config.toml
n_layer = 16
d_model = 448
n_head = 7
n_kv_head = 7
head_dim = 64
d_mlp = 1216
vocab_size = 32000
activation = "swiglu"
norm = "rmsnorm"
norm_place = "pre"
norm_eps = 1e-06
positions = "rope"
rope_base = 10000.0
rope_fraction = 1.0
qk_norm = false
attn_scale = 0.125
bias = "none"
tie_embeddings = false
parallel_block = false
init = "trunc"
init_std_qkv = 0.037
init_std_o = 0.0
init_std_up = 0.037
init_std_down = 0.0
optimizer = "muon"
lr = 0.00941
lr_mult_o = 2.0
beta1 = 0.93
lr_head = 0.00444
grad_clip = 2.0
warmup_steps = 200
schedule = "wsd"
decay_fraction = 0.877
decay_shape = "sqrt"
final_lr_fraction = 0.0
batch_tokens = [32768, 65536, 98304]
seq_len = 512
doc_mask = true
train_tokens = 426600000
steps = 7111
dataset = "wikipedia_en"
MLP neurons of a small language model. Each row is named by its layer, matrix (gate and up: input weights; down: output weights) and neuron, and shows model dimensions 304-431. Each number is 500 + 40 x the weight over its row's rms, rounded and kept within 0 to 999. Numbers have three digits each. A neuron's up and down rows have the sign that makes its largest values positive.
After each neuron's rows, "fires before" lists the tokens most often just after its 100 highest values on Wikipedia text that the model never trained on; "fires after" lists the tokens most often just before its 100 highest values on Wikipedia text that the model never trained on. A number after a token or word is its count.

L10.gate484:465526534440518497461491470425454444472503475543490498565391513526488460512527542544492525508451543445442504493522489517488501509517531579431540478512556500488477533461562514481465551462495482504496573548503469463459557390570511561491529519424522454486532510560472529510502410528467569473521499470536497482529472461519524483461418421519484504516528515518595497487529500529544468439488
L10.up484:477512514514530620462486539566494568519534438475507568463495554552458492534506524461482468457518478535476513466452487523512556530497546595465488489525448516436485511454434436620504504485570499457540493437562512478528488517499486476499498552497497526531564491515468443484556541531533436505459427533535572467516474494457516546498465534517507555474429420543499512561489492513466522487499
L10.down484:465444469497519498477546517530529517538493498515568471475443493531530490500510459507532483462492497454520485465507513528582528477506561483470590551544539495451493477544471426471520496487499466491501519497430495557565515516553483439453553513498547530517523516510494526524450552541521475507506519502495535538584547504523487456496402497503491485471488504540533543494474445531497463537476
fires before: " |" 48, "\n" 7, " /" 5
fires after: " |" 54, ":" 15, " /" 5, " 1" 5, " 2" 4

L10.gate79:442501499483506463414509471475581494512504502468436480477604509511506520470503546564566498468466525552523522558485549506523476525508428465446452548488484587430479527446516488465491424465494483506476497444576490541471430467541570530549575417471465490541450504526459462438463498513487501457545427534484457507520457599536555508503459478489546516507463479535459546474563483469543541565457
L10.up79:530548517502485566512474454433495509556486491488498489534506583431485520458544490540498433499462495444489481445573523559527556508546493471485533478495527508493470426415508574532496498474495467548392534494450458549428472484523467428508518435440539493533490558469512430510523487402521494501481487497451528523492438556490474473495461468443447486522475491490459474538493505469522450490523
L10.down79:510492501516470521522523476488510535523494477537531464432392528542487496553546523479522526523473472444550555513514515501459495493484477413493492505494402526477542466482493520494588590435488520531439530470479560481460463548531536422476606477464491502511522439490530461464645531441434539475475501469548476489556485522559524513454551510438465499467496498502401445483530463483519529544454
fires before: "th" 26, "'" 16, " m" 7, "men" 5, "st" 4, "-" 4
fires after: " the" 34, " |" 11, "|" 8, "s" 5, " Iraqi" 4, "'" 4

L10.gate393:478521436560475533524525518494446475485524516480543426524507509510466448524498558551458555571500547525540494534464459539474471458513563426499504494488520436510473562495570514555546467493553455519499495411539438544458500468544516541501464444486505447467531588514542499524481476389518520537523557442387526493512507420500508535477482467431551542476546522476519487470496454528457529470480
L10.up393:450435466485505490452450476553528523557521471478522486591527466540508467431487499460525502467565502510423545483551559501504455470576510547557461484507502525481499528489544524503563449400533496493465436510544423459413472481525487527468527473480492458447476495550445481488506510527501488592475603544468536433473498504461473536501480513511519466495482555425480510486422462452485545435491
L10.down393:487545457482524496457487516505586505501422486574480495506550488581497506543468479570510493487532528483451508469507432518474505492479460550450464456488453483453472477428507481497535477497487498480469504509467491535561468523536471479502484515446470557484453527545394546531485484511493484500495554487566494495463469532467507592510526503514535471517541502477463533513517476455471529545538
fires before: "|" 51, "\n" 17, " Center" 5, "-" 4
fires after: " |" 66, ";" 6, " 2023" 4

L8.gate897:435476404499404470478489488496544404567488464454542513481494469533510495549494470566529488587519526521439480501529552495514456539466532504555499576520471446466561501523462469537474534460430509452476493497510531491463480498539516467547501497493501488438536390512481502485496531539539437538485521545563589477521567518439503443522504600502515542495439579452545455537456454518503507536453
L8.up897:523441493489539477447555485535501475488442461490487545511498518528571539435492501562524524553517499537474439490483478487520486508424541515565499541509438435552494572584477508569540462475509453524538497492474510507514512515487500495526505514500517533423513503414501575493493453488538579550507442492503479501509553525450531486520529572528535579533538505465459501475473456497525506490436
L8.down897:525505423515486404459468507565517569480540528455530531538495471548518509432446487470457511439507511517503509490515527450516490529463405502513536444451517481573548469566488539545544567535563450587530437488497483524515539519464465517465356576540492525470514408484516515495529535442587524503499422594516535503503457508523505442507493525507516542493490474496431481521541445519557502519477
fires before: ":" 94
fires after: "-" 50, " •" 6, " Time" 5, "al" 4

L8.gate105:516577568531481577455500533469505506458525527497440499556455450508428499491450499567514477530428429460517429447458493440437517498569476465604516524503511535496468559497486517441600604533423535468501549514516452426456436498504554490467518491477427566576472540470495449414526534526472466463393570513463478453474489475552553530464468498516480459468514532545457511498498544526484523515475
L8.up105:479508464480517528532512501487485504502520421459467542579555492500491474464503533482446555455526450529473496530586418549597501489509470499490527542566445485518509513402529491461527474527553580458552446528555487479550471585410501490487385411488440590507513443517508564539459472493522513479507471539486437566479500463528553483551447480539519496529482555530483560525515482483537461537527
L8.down105:478507517487477516525583509489536556515396560536508509522521515502557440510562481474525457433557481533569530490488548526491533506570518513517449504520537434460564605505540530549431517380523454538487517431534455452455405533517492507504523455442493430459558588483572469485523407563519511489465489462521495487508486550529544499495569512495526561521550497522524501454511563491571478530475
fires before: " |" 66, " \"" 11
fires after: " |" 39, "eg" 11, "s" 7, "'" 5

L8.gate206:537552446596531583474540512531511450530536474532546500573442502480498501544478481511450527471516475527484558518462490514502443514460480548486495462474464498486554529462444454471457468525507524536465535456487479498471496544520432468449465500540524504541522498523527481542484504506548482550507450545437500454461560518500502502544552490500485554576571480431491447480545471509560597531502
L8.up206:508490498490511497522490482524549462494522469438518579466452462461556525475479495543540528480474575482506539519500501453483504493519515465425495477447512536538565516530484536551503529594487448528492566353495492562476572494470482514484441524547456465478483552471552470579437576408480552499525429419485485534520522494490468420571503552503481506475475466486452577494480548451544508412508
L8.down206:428569524494477439542531517493491499500495475532437423550418561534523440556523534615538474527544511470533441454524494501460539527487553534553460469499520530520440507406487447471498480558503525529462497479484503529478521543514509393508552526459466492465570523431482528490491414522546543519494502459518508462479474467599541517534511512476513526540536513536504454481498459513438578467529
fires before: "|" 39, " |" 29, ";" 10, "\n" 5
fires after: " |" 74, ";" 9, " " 4

L6.gate728:527554467472467505551515541448496447544449459513522519527620482501353523462521515532528481542516531497528491512518547529408518600499483543467492552543524560464524505559542522541477440541459527568552431528481518452454527403565491506508466464515516528441463487543524445510506497416500530461464481430471482482534522495525460451544508451557523511501478488489502467471527442572446459527502
L6.up728:527607488489497453471495492499495505559444489413475589483523475542485514458566522476539517422479488469510521442492480525449479493505463497524519492495601509555482486528496501472449535467500453626470484488568511452503494525448561471424508528512512555576484468542488486522497465473500552523474526474491460492521499447518513489522457604519525494490438526543437512500579441553560515475530
L6.down728:541531592534473498524522477526479480475470521451494465517587500556487493412496477496463533466481500496474488509508537536441497505410612499478485541557502468492482567461511505450463505422490507463491448586506501505520507458492615483456471517447535572465506458513527520409510463471438518573524502570489509524562513454507469521435490551449488470489545536494434493524458489460592522514491
fires before: " States" 48, " Kingdom" 8
fires after: " the" 32, " " 20, " |" 12, "," 9

L8.gate72:565497526549529495484403536528486472433506502482528556490465440523514433519493533485473452499491514565512496539451533455512497511452576430490499472439508528472409531510489491465464447466521519547478532480454451460418497472486523547502442461536489448514559422575417482487544440487498522586547425540522477577571529540498517496474493493512488542541557538574572486541559552545501535509458
L8.up72:573404411562593504456468511538474486486457504491489537497472462449419516463538408501558528521459583462568638512528450448505509495496523407447507563485544521615504478499483537534519523495458527506525575482461383473438532525477506498505453517505579455474493524501508389460565453525555527545487473519519524510585526491534498407493447458444414470572492571487435511473489519507450474464464
L8.down72:492533521573453533457483485569553516476512524578463539474513488489542513544471526467481569496581469512532485466489483433539504540464520496463476531535569486484482473478599496530463457452537502506451490527514405490542526467467495433486448471527512431528552494495486472490522517513461499478564439513596541546544520533511489517455534491479495469471490484455513542549490462516531486477544
fires before: " |" 40, " of" 22, ":" 10
fires after: " |" 43, " a" 15, "|" 8, " •" 5, " small" 4

L9.gate693:468447526444485474504474527511511468470513471488486509525524455490485566508488535474512495544545424647465533550520478510485449480493515540491502449503535524479601530464570513534496531550528478501518485445454446490530494576496466485418396466527506463476415430477482553516477539449503527583475502429507509518486449554492605479528503497461472435454549543545477480556522468497510496482457
L9.up693:497567507486478531563517478602398468528509507482529559498488519478484449513433502478537451492566531507508574529485597459433481469447498532468484497535496546474477485457431546556464510498520460549457560488461459552511516542519526463485395451510533492532537460516527475524446490499526467524481515492517500526460513442503506525493481480408480485519548442576430492516519448514518494514510
L9.down693:523543498514438462535477550472521444506465514468479529441519497475524546470484474497509482501498483507529591481559538471472534481513496456453494454541505512516516491546505528454489513497527498522510502499433509522542464516459584494535436529480464489487478494486444496536441523451497545605460546527426490474480486548550481535431483462454469480367537463491509417457483546478450503447557
fires before: "\n" 32, "." 20, " -" 15, " |" 8, ":" 5, "," 4
fires after: "," 29, "\n" 24, "|" 11, ";" 4, " |" 4

L10.gate71:493527587505520468504527523519482509504493530486474477454477486533461504580535522518502468442485551456478475474454561447498502551596506508528530546431480442504515597463509551474509577525502576494476476398497495507504465531541525451523524490483424526465509491588518515500483565493443466516498419426444526481522457527450529479446486537518513501509540535534430422534459485498447538444533
L10.up71:600567474521540441497563528551493525503545427483483474562495490539443459449448446533499530529525552517489581449485529530425515556508390487478588469542476539414464484490514565545493492433500534459487460498573461436482488541518514520556535528526501502476448566518477488450518528473551522526470451448518531468560531437532477499456474489485473503480532513532427464577545521521461455453521
L10.down71:515574489568500498547484488467507519463517494581487560504407527498545506519548476564521510507461506490460496460561477504479486543491575476478448490518460509486504520357529511534513560478508581457426427510543548577517458502457454469558499516500501567428518499475473382549443542509454550572455515477534523500550490416493587509506477458476446512518449579552510453533517543530439535481543
fires before: "|" 19, "===" 17, "==" 10, " " 9, "=" 5, "\n" 4
fires after: "\n" 62, " |" 22, " to" 5

L10.gate1174:485479454494495518427516446525480508459480482462462545584446477450542515478548524449508554420511461472505541539374513459477513399509494460563577541474515502551483557498430503497504566451561445558520545516452497549525459509544527531523476513583472504464463452538504534466471557510532477501473441461554550534452439476433511445541526517442483513474447510551503495520475543565553502506481
L10.up1174:468490461463417464475513455452529493511570525458566555586473522427479511546557466450475500508474457502458513513497517535558444504508476548518528509516491522504462536484525502528461515481562412523388490509486531535505519553495495480492472479526518466457460495499462549469515470484533551497425464572483521527468423496484476473554512519574589542526526488533527561558418507496543554498500
L10.down1174:496463529517470479451574480527443518555506450421488513557477557442516524531459512456472569531453437492436514531510563484512489553533485505515540511459503531503431537401530541521549479517439404560501533514470510498524458510541532519460491525491541440515467487549463560493466519453573534557502513514413492488417516495490529432476471482518511454524521533492477493474490429516492524504533
fires before: " |" 50, "." 18
fires after: " |" 47, "N" 12, " 1" 6

L9.gate806:479423528466520547468537445460477529560495534480403506462498503556475516499536488525508506430500413547467514465452492556532562541520556471502487548509526515495484564504543552567508514505472528487574510497468553425566504513501432468437443464517501516541479523586529458514464499382495527549543400509526470487453520512475429516498430532491432486449445548498479416512496522480517509487480
L9.up806:500481568480505546416522467457447534525429501465482537547515471535505457505470538543528540440532472485475467416558555604557534454539491455456443493544448482539525425508553516461463472521474528518504511549425521497495540536509464490533493481537446520444489548530517466550502554460462445530516529530467413464512525491474559521501506523497512506459525467491426494465454562468466501492577
L9.down806:547472512463462557549497456483462585546508477527484499556442523483500438450497489515548544432502512453491525487421544595472507515527566498484496488536556557453470483412522471468570546513523529479546526492510489449606549556474481497493530490505475557488429462508482482488567595479531493568460442519472503547495428423486484496495472555508492475561423532424448421477492529454461462545554
fires before: " States" 37, " /" 26, " Kingdom" 5, "\n" 4
fires after: " the" 23, "W" 18, " |" 11, "," 8, "E" 7, ":" 6

L8.gate855:514553467527508499501434499550550527573501466483498570542564550449533492586457493556492567528522471501505541489495535440513534511509467448549542556490573509495562592440513501512491520508471493521414480521476461522498471497540467475570509477531458496497495516552429422506482490542489528443508544552532477488496515476469530502476534554430529518517550499486411533465413468532512523460490
L8.up855:478559497463441457527513506534517543503471499509500516573417572482551442526424517415540581482473483417498493506575510557442526534548556522458494516442514485523431542501425477570514493529523467457546437447474473535497546546568465529472491515500478476555515521539531485477474482573502465514540467519403547523485460481477519448535531511436469497538478519462539534491473422528537495467545
L8.down855:456485565548477522528521493519499460531522506511477487489394504477484514593622505435473532543532500516463447446495532544482426487443528475525489456538557515473502488565481506549539465510447489501489434518499519440447535482549520480557577511502533455515500504389493580537505462504530528577507437511458460427466523459545498447492501480523532524505529526514435451444407483482476581491554
fires before: " |" 62, "." 6, "\n" 6, ":" 5, ";" 4
fires after: ":" 58, " +" 7, " –" 6

L13.gate481:429473467544514555504509507518526500496536495491457512504487497575469523451440413421426449382515554485420464530522481437522484506518585530539448506545490444489452445533433464494529535566476465582496492470518541460493478498460596511479498457511487484510501492445449475532450571482483535448461479521465536513476514507433460526504524480497531518514530479504507440471557426482441509498467
L13.up481:500485452462419475486460584484450527455486512496457457486472531475514524423504408472477485482565521508516516477552508535517475514480523459453471550508527467512521489538442539475520464471518522481514557401522564454488494480512561449525531473506479446487466512443534538528452535416467542531498481538532466574540522429490477513421554522491490507419493457494538540572561509436500482522412
L13.down481:546479461478510522449474502439502476509492497557477490537487532562463455528554476457592544537566471546505439473476533466532465466460556487478520502499474478505554553457470483548512539503482541456413433524582519540488490426528519455404459523462530464435553529536499502520471450528524452444524497407466488487507579440466452433470506540514564540554539554518463496490517513507491362511452
fires before: " |" 41, ":" 13
fires after: " |" 47, "-" 7, ";" 6

L10.gate842:495456488502523559460408494493447557513560492499488499514509433444426532531496597529563505450532476526482483486444531463521414538472502463484460525507508575477486550517474522536560525470535556502508579500497474497428575491499468525448574416527557544434526444465476422511467436508472513524514476498521476576414538500533521448433458506462518512560530594487470504450528405494408572496529
L10.up842:552473451495442527591538536456477516449530508611491448461444417451487522461451510513428469497545469477480500511500484480462479465461494452510459519463602443525467547511476490475515563482443510595509535501450489511481551604484409515527518476489496556465574523519537487481547541524514530546392405521480475545523460505485457578518570608456463507517417470497442500492496454447519484509487
L10.down842:491430499388561476485460481559446496503532489437490503491448536472519571505457511447443523489483480428498494444480509505517489492453464448375492529476581500431527497464464458506500468541512517569464597433532510455491511440448590528425455526509484496520469497460511496444602459582549544508494522520512557412498546465504440506575514450493468531536518501470500495492587574580493483478446
fires before: " of" 73
fires after: " the" 54, " in" 11

L8.gate757:595535434558448464503581557506458532456515482518490527405558483486524488475510523504532506499525534476483495596436399562506470463391510514519495528464469514507510450504498491491531528529545463488472540527418482496578464513523494520422471504443527486441443526448431498465478491498489572456518487474523493524500508546579540499511538471561502510405517481509453495585508544504504473517519
L8.up757:482541552550479468451424489537541558550489411526506438522549471528481548507460488537526505504453541521504564448572508561590523563542537506400429534517509455516487522597516477542516514530502551477371533496486536483538506529524415521519412509409554507451474529546568510427501499437487516520535472451451520580472494460497491396463504490549548496512544499451409594525494489528482544489543
L8.down757:497508522492416529524531474516467498497492498529519545512498456524519467448542460560494458510548502509507517530556548469451499522478516472474503455615555485485475484488527501483547464439496536453515513575486521489512515480513516441519534464484540502440521533458528473554514481446544634461476485443571492545496486497557551479467586459555479472580476448486534465564540565486451516542557
fires before: "|" 78, " |" 10, "\n" 4
fires after: " |" 95

L6.gate1140:501494564476516456457535597514465518540504526409504438565483535529472463521460506529515576522463447534527469509521490458469519519481539517495415520518467576486458419527503505527452563422416556511507490486507478474523492465532484472538558462552477503539464506446492501526534481495494552550484441481481459377539513493479547452500459528552498500438541545480495499444477530424573532483549
L6.up1140:474519484537528517476573508542530488532499549493495456486517454519521470602495540446507513476543490494575507522524557519504489483473505495431534509522492536535433545473522461587526504541476507457477513555474463501511481500522510507508511475513525483489512478484499482465440542477577570446520438464550514524484512490533485526464519501484543461477448536521595468501470486452559496454537
L6.down1140:519547546416521443557566495439474526533438568543487525432555504527524414540501508487515476494484513535449465489420528499461517526519429449476417492550454460532510511507497460425545561559551535562441538500496507525460522440564478526484532518546459530507522484528453486531448509520485518489443519525507525438421493464484513485540498481462557490519515579490440414479589535542550470478461
fires before: " |" 48, ")" 4, " York" 4
fires after: " |" 58, "," 32, " (" 4

L9.gate675:503448502392533439466443519511460524544508581519516521531527486476428477443514506446505473533550555531563533497390485551468407450542553503481532496560459605552493492483476527503491501446553551498477422496465545494477478453464519454445501557527521455490547458454552502496553462514563437545479508486491445525461504513479602513427515465456449526536476480509540480448548566494485414526480
L9.up675:393446504434487489529484482477508471459483471566427530477529455523568472460564438451504487514559577540503556537472500516540551539569442491548448459475501480527473467539491472504533516453495605561509526474473511587493527515547488531496440468488519575496585455474510529465482538489559446461525527486552467477512530442534536489431477490458430513511515457563474558445455512529433463498447
L9.down675:546470473582481549489511540463602530566454547517447545567527457367437487590412485515539487579501496558507471446515481512567549498456497477453558497493470534485526525409458484489505547540511582591500481473525452509454494389448478497497503508513512463484480459489483485491543498524532510511496539534553560510444552506536513551527559482491527496521450449512511577541538522492513499516493
fires before: " |" 43, " " 12, ";" 5, "\n" 5, "W" 4
fires after: " |" 54, " " 15, ";" 5

L10.gate72:572509465520563481465452450468472448531494539550525485491465490534542484491471476536491515484421478485514507473499519478522484520504572505588491484413516598589498514404535463505550460480474519453479492545454513523544530424485524551457477450498598543499454507484497400467534552513466532497443419512508504522527448512541504519534476465522519468483520538499481516504505534504457489579544
L10.up72:546567551548517447541485447479497549504518502500521515492508454492497512533461505550472504487542497516551508435549529494496449472495448443487514486456499558491526500546509494523570502491452498407512433537545459491496481530455489519493490513514535525519520516500503486629592464492512501575535417552458538530486566548541508533440530528519539493556525470582554468536461480428534504452628
L10.down72:475492455565503595449514485527470515549549501434513489528461549557427518534475533463503483488514465533455497449454505517559523522556455507521550486493432490514485580382466569561467540519493500566462561498501554527505475497522541508480544477471553494493526464450525523481542528533511517453536510495461506472475447449487505479570546478415500505559540536492520559495440516523510550489435
fires before: "|" 59, "-" 33, "\n" 5
fires after: " |" 60, " painter" 5, ")" 5, " scene" 4

L11.gate1128:465518542460545510461460457496472419471514397413555460494502541553504474555557507441498489489549523504501536431504522478503496550477541474561489490472507455516515507424541535486522536555545502507532475588457496519536435464471456519490448489438437502537556497503480461478527433453452472430586499557543480566482443484508513433474517487496436480476561479525520451495562468504478531537463
L11.up1128:505491459517483547497526495476524530511492491484530486475490490534507553489510504520477486528490561483490515524497501480529468515526518472433484554592532523579415503483547450507472501505518520468507469506511526486527514501498535481444485456387472590531439486529484536439510537511548498540474515463482476482462422478559504548526485591533510481493461542482423480489564443554452510512474
L11.down1128:536513454535482543542474571506510448513466480479528462445516481413478495485405513538444487551440503528519512503506513506499504468468523441501555476541536522562494435458483464489505488475564511490473412504451493476580498507516523458542464543500476532517507537503492538584521536559491486521516530511558542493468542452585488462554482511469533539495468478455431507410519453526482533497442
fires before: " |" 70
fires after: " |" 73

L8.gate228:507494484518487512446451412476493524484395443518436420441466503484594537521557557513491520557467516487493531500527520524468517502507387547478509429506527560490528544538449546515536478492455516485491503543454529519552526439476508553513561503483536460480498526516477527512474506464463493518480433484547478571412511512515490533445440505498599527529456541505548504524569555506479485552480
L8.up228:550501581539398475497526405560475471492518534495510586448527419446523438521471485484525493511533515564544506509480517482472457432527647424465464527574475489595538506482512441521453517517412464545585493546491531453537531490497479461459459414439589477452515528544461474522558425458503497574536484499482502485494536451538535508416553429533504458432482489535515496467470501475551515469536
L8.down228:548528531481555496491473579432525535536506408448558454515433596549528489477510510426505503520585499481547504522612474511508599550477539433506576461465505453528541504461395483477509469554571548518508469534466475521464463441496528463561547498443504507517511557553520510430511454536510496537464533447494509477506514542446488487416516450518567516414505524544554486537496485502544467595504
fires before: "|" 37, "\n" 32, " |" 24
fires after: " |" 68, "core" 6, ";" 4

L10.gate729:484583441444535474449523341509493427586496592491541507507515526466509494540553531557487544535484470564522548559532457545446435567543531519485519438486480522456519451466536501550469412456545499466489561414457507507525485405465491500510563499486490426482522477534512498514468523569511479449509581495559527478487502414484484531482540526504500573493513555546512510544527551508522496562507
L10.up729:499531490566514476447480507550546515612512497477501531538548427544479585487530549526494498456492471452501470507487433503498526500518505459489508427513482509657525394399504403470518462482464475453503542512454479495554508447433494536535522443422515479517469506549527525528540505561406520500526548540470485505424533522513488491507494515471515573494523530474527508523517544505502554498539
L10.down729:539514486547464500441518483465541522521490519571519480498497552502447528508414496482510470520495574510491537457473536527504554486524439536452476597527502491411508467408533457490509483515462459498527504464482410455428477500475587514464483462447529550538506542449411460465447542515507556476442463502541461506481501520489502451539470530523560490507419458473518491532525477520492544538478
fires before: " |" 96
fires after: "|" 90, " |" 6

L6.gate990:457546434569388409460558522472465497513477550474493513485541388552536504436483496500427484517544517455505525516499530533438516470520439540555498498509549494507469585494499481475482545534509462432505590513489485534506571523512592499455493481514498489423493511465545572474453491453512550515513508513491555418447468531491442540496473473519447559472501535534397532544539452497433513432493
L6.up990:503514468475525509560487455529435506538435484496481434480390478507491573499551493518442574460510590474504521535549491461511514486550545501478530552420496507463525504495492487472534509459506594442398431528505537455566504499431493527548501462465483495421431465505504496458586553476513494533503529505593498532519551498520560487435515437512564455484484474502531507419583490519474438542479
L6.down990:501523551510493500454477507465522505491522489497506560542510498472492546428465564473525475518501521403498410494526461482452508511505545441499487482497507438527449589525478500491484464568507464497459497528422407516491488499456511528510477483488560525429478532509559516556552564498525504629522513512546477480542493467481513418452415474504467480462466550507494511454524495474382520502459
fires before: "\n" 95
fires after: "." 91, "\"." 5

L10.gate519:477544440446483534494498477515490545556536520498485420475512503476557555453474510517554518456550486536504493613461491484479539426604551468437480552532500526600464514460422459489500477505460546550439491536497522520457536490430531482517503475480482477460528580518477482566499489500482579517476527594549427506445493444520507494443487502518510550456499577505538552444527489527471560599552
L10.up519:420504531592437469444460566456477483514581437511420489466461458520529517514406491475559576463509504546447526454513493519390555482545511455489478507490472507474520470528497500556480558585571525511500535495558533509555525504496498498551516542562525519503538531482519495521532451468526545477472440547518459451522435508456525489421564525533465556498486491421468533535606511431470461548445
L10.down519:456531441473444540532530504537481533509518510526480495504517542467484449494504435507487515535554542501507437424488499583514583532520537491480464486506519472511533508516489505498458562515518506422461510486498514563570473444389514498561490529469534523508494478440487470484559549492483480473518465518512535452442527484544468522477461552509492431488512494450475458560457527464515519487488
fires before: " |" 54, "." 7, "Best" 5, "\"" 4, "\n" 4, ";" 4
fires after: " |" 48, " Nominated" 6, ";" 6, " Ref" 5

L9.gate953:470640485552515556487504436483577467539480493485515457474491494481522451445528419495526563421484494546527500497465423552568449552516532469484574526428492441520439432462496518466503535497486501528443468465464500498476510521516473466494479435508536486464528411504503520421492458469502449469544492572483512532439556515486494494542487484437531477457558514566592518521499484537470538490460
L9.up953:518492533434490512518582448542481497488462550514565518451577531542464511520503527493453536436490463545482459576451590495525513451563538446432499518498393540513515526514465503475499445467518552536461563432463476524414469517517537458504498467518491510465510518520543482520568459509468509554580448534506512498489465480521494411548546507440518565483519528474554527530532509513498488485424
L9.down953:478520501462496463510464556516537521522443594476554540510497491470469573565463537536511520501503480464486558476519543532542499549472481468478524431432473524537536486595448437494446456463487527529463571444474456399480515560502517537462473436517500497533487462427492533495575480481536514507483550527430511532529523473468467527466523549467513523470433511469495433531535458539570555537471
fires before: " |" 47, ":" 13, "," 9
fires after: "|" 36, "-" 7, " his" 7, " |" 7, "s" 4

L10.gate541:461527487477517478544555519471592506598544481457471509563411480496510483463529440476471565561437539510542496530545517475490476538502536480520560525517561498505564566499468486521530506477507569535445495531488502521497417490482561527555569492568469389439620548494495494535533495456476505452503539500539549555428530436434474481499486545541442560471500432526459522496453551501486448458515
L10.up541:440470506501575563491533496475492450508528466506487491409464399489506493463450425405517497487534499528506521544433458572476467472526567507398475509462483404463493554470577527441419438445531502551511513565525523543498469435500473510500460517450515512504538491472550433531518502494521485555546444460512504466513463480536496489466547554513423511460421508535422520394483416505433516530486
L10.down541:525461536530469562505553523529538489503519498459492508566475467515526524429435517507486448465521508490559500437459525475557457512529452455512507583494499489521515480564420543559465579524489519490554471481548467532457488400518601515501465533534490526502521549493453463542564543455456445512492486517485519517560512522524459509504514541476540468521518487498512464511456562488507444569498
fires before: " |" 39, " L" 7, "." 7, " 62" 5
fires after: " |" 50, ")" 10, "\n" 5

L8.gate565:533498435460531505478503473483518536509491470435489523456525573472471505443450481488582511457514461532471528463439470557464511551499565485552500456463539590504507459466466454508547478503492482551495538473447548512491457535545499573485494462554518532480518469521463496498511519502526415506478431512448494493483451504477541527523428481460384525471518464535460512519473523597518517492455
L8.up565:492475465548562502497597459497442494558494531448381452439523570438480534430501514447523556409583467514494512504468502569535548495561467463463473550588527503520517515498455444468499479477548448476507515496535551504490522531466505458479433468459528450476549475485507541499518540490535474520532431494425480453513461496552594479468504435430509477522497521580503461483512481587458443420463
L8.down565:507509493440533525513527444493509497506504577552534593372432573419495517483523477466553566437482459476546467498514545506558457523514506478528479502505491527497409524457441517479513517403516465522484575491453473473552456482487577542523475505537544496478568506444458485526459573504464546513514556536570493513504505481490523523562476413534502506526542562545483523492480457523495521528551
fires before: " |" 55, " •" 7, "|" 5, "\n" 5, ":" 4, "." 4
fires after: " |" 62, "|" 12, "\n" 10, "-" 5

L11.gate693:439473507500504376515537508457508459500486453531517464514483488547526511480567484498418624538522533434573458520465504538483454492480461504499520505474543468488389515460493523535519531506484480510540459523502523468454492490495513501509514479441512434475544484484459481547488484494515496495465501523521469498503564517490519484497448571445486475537592462525507469433508504546471526509524
L11.up693:554498474454477512500488444527551506491550460465472524562443450536469540460468469563502480492452459493382490464502527465428507538566572529483504474533472527497506402477487482506457487461455528454469455497502529503461504504479467484537502543537459516567473525466474486449451545521528580475431509441515497468516447449480570577473411502546538583428478528533472447499530536435514445488510
L11.down693:504536464390486505445520500476487558453507436523508487541470460452504561535457500454465482431508470519561448534561545453503590428462653484525568470477493579489516450423535467562494494500480503530516546486486460496527518482526554575555553483444495596553415524533499445560504464473472533532529516494570507500571545463515503482463487485542486483553519551463531425437520476586523524484546
fires before: "|" 64, "\n" 12
fires after: " |" 53, "---|---|---|---|" 21, "|---|---|---|" 4, "|---|---|" 4

L6.gate753:548545410523495433570468459491486524460539496547552497405485487448480526413479422502426502424453474480437515503536564502504502444549512510451448496522482477481484499511479494556545475491567471549435406520529518527584566483514539529575499543545441491474485515493568565479548496487551510533516472577489517506468552530517536470543486492408521491559497508459447468569474457402514554590524
L6.up753:514517447508472433518506470505430524480496460607549522442499506505467510451512481526478590485499484580506485511531459453508432448543475492451515500452472588405492518489493536526537527488547478485493449541533506506534543474496549501556470496515450506570430491512505470476599423478535463436488480566466520441481552498525580432455545483451499469494543547494505486513428502465484525554527
L6.down753:514500477542536502514469479535439437514451542583455455526422515555417485476490552440478495525464519498508552525493458524534491495550444477504509480517557533513472454472463522529445424507585535492455527515498518492549577526480389492485586496504509506458522515541477520512509526497500546449518468494586502463549491493555482506518517464506492532516450509563538453539563475600464486561444
fires before: "\n" 59, "-" 6, " Plat" 6
fires after: "." 52, ")" 6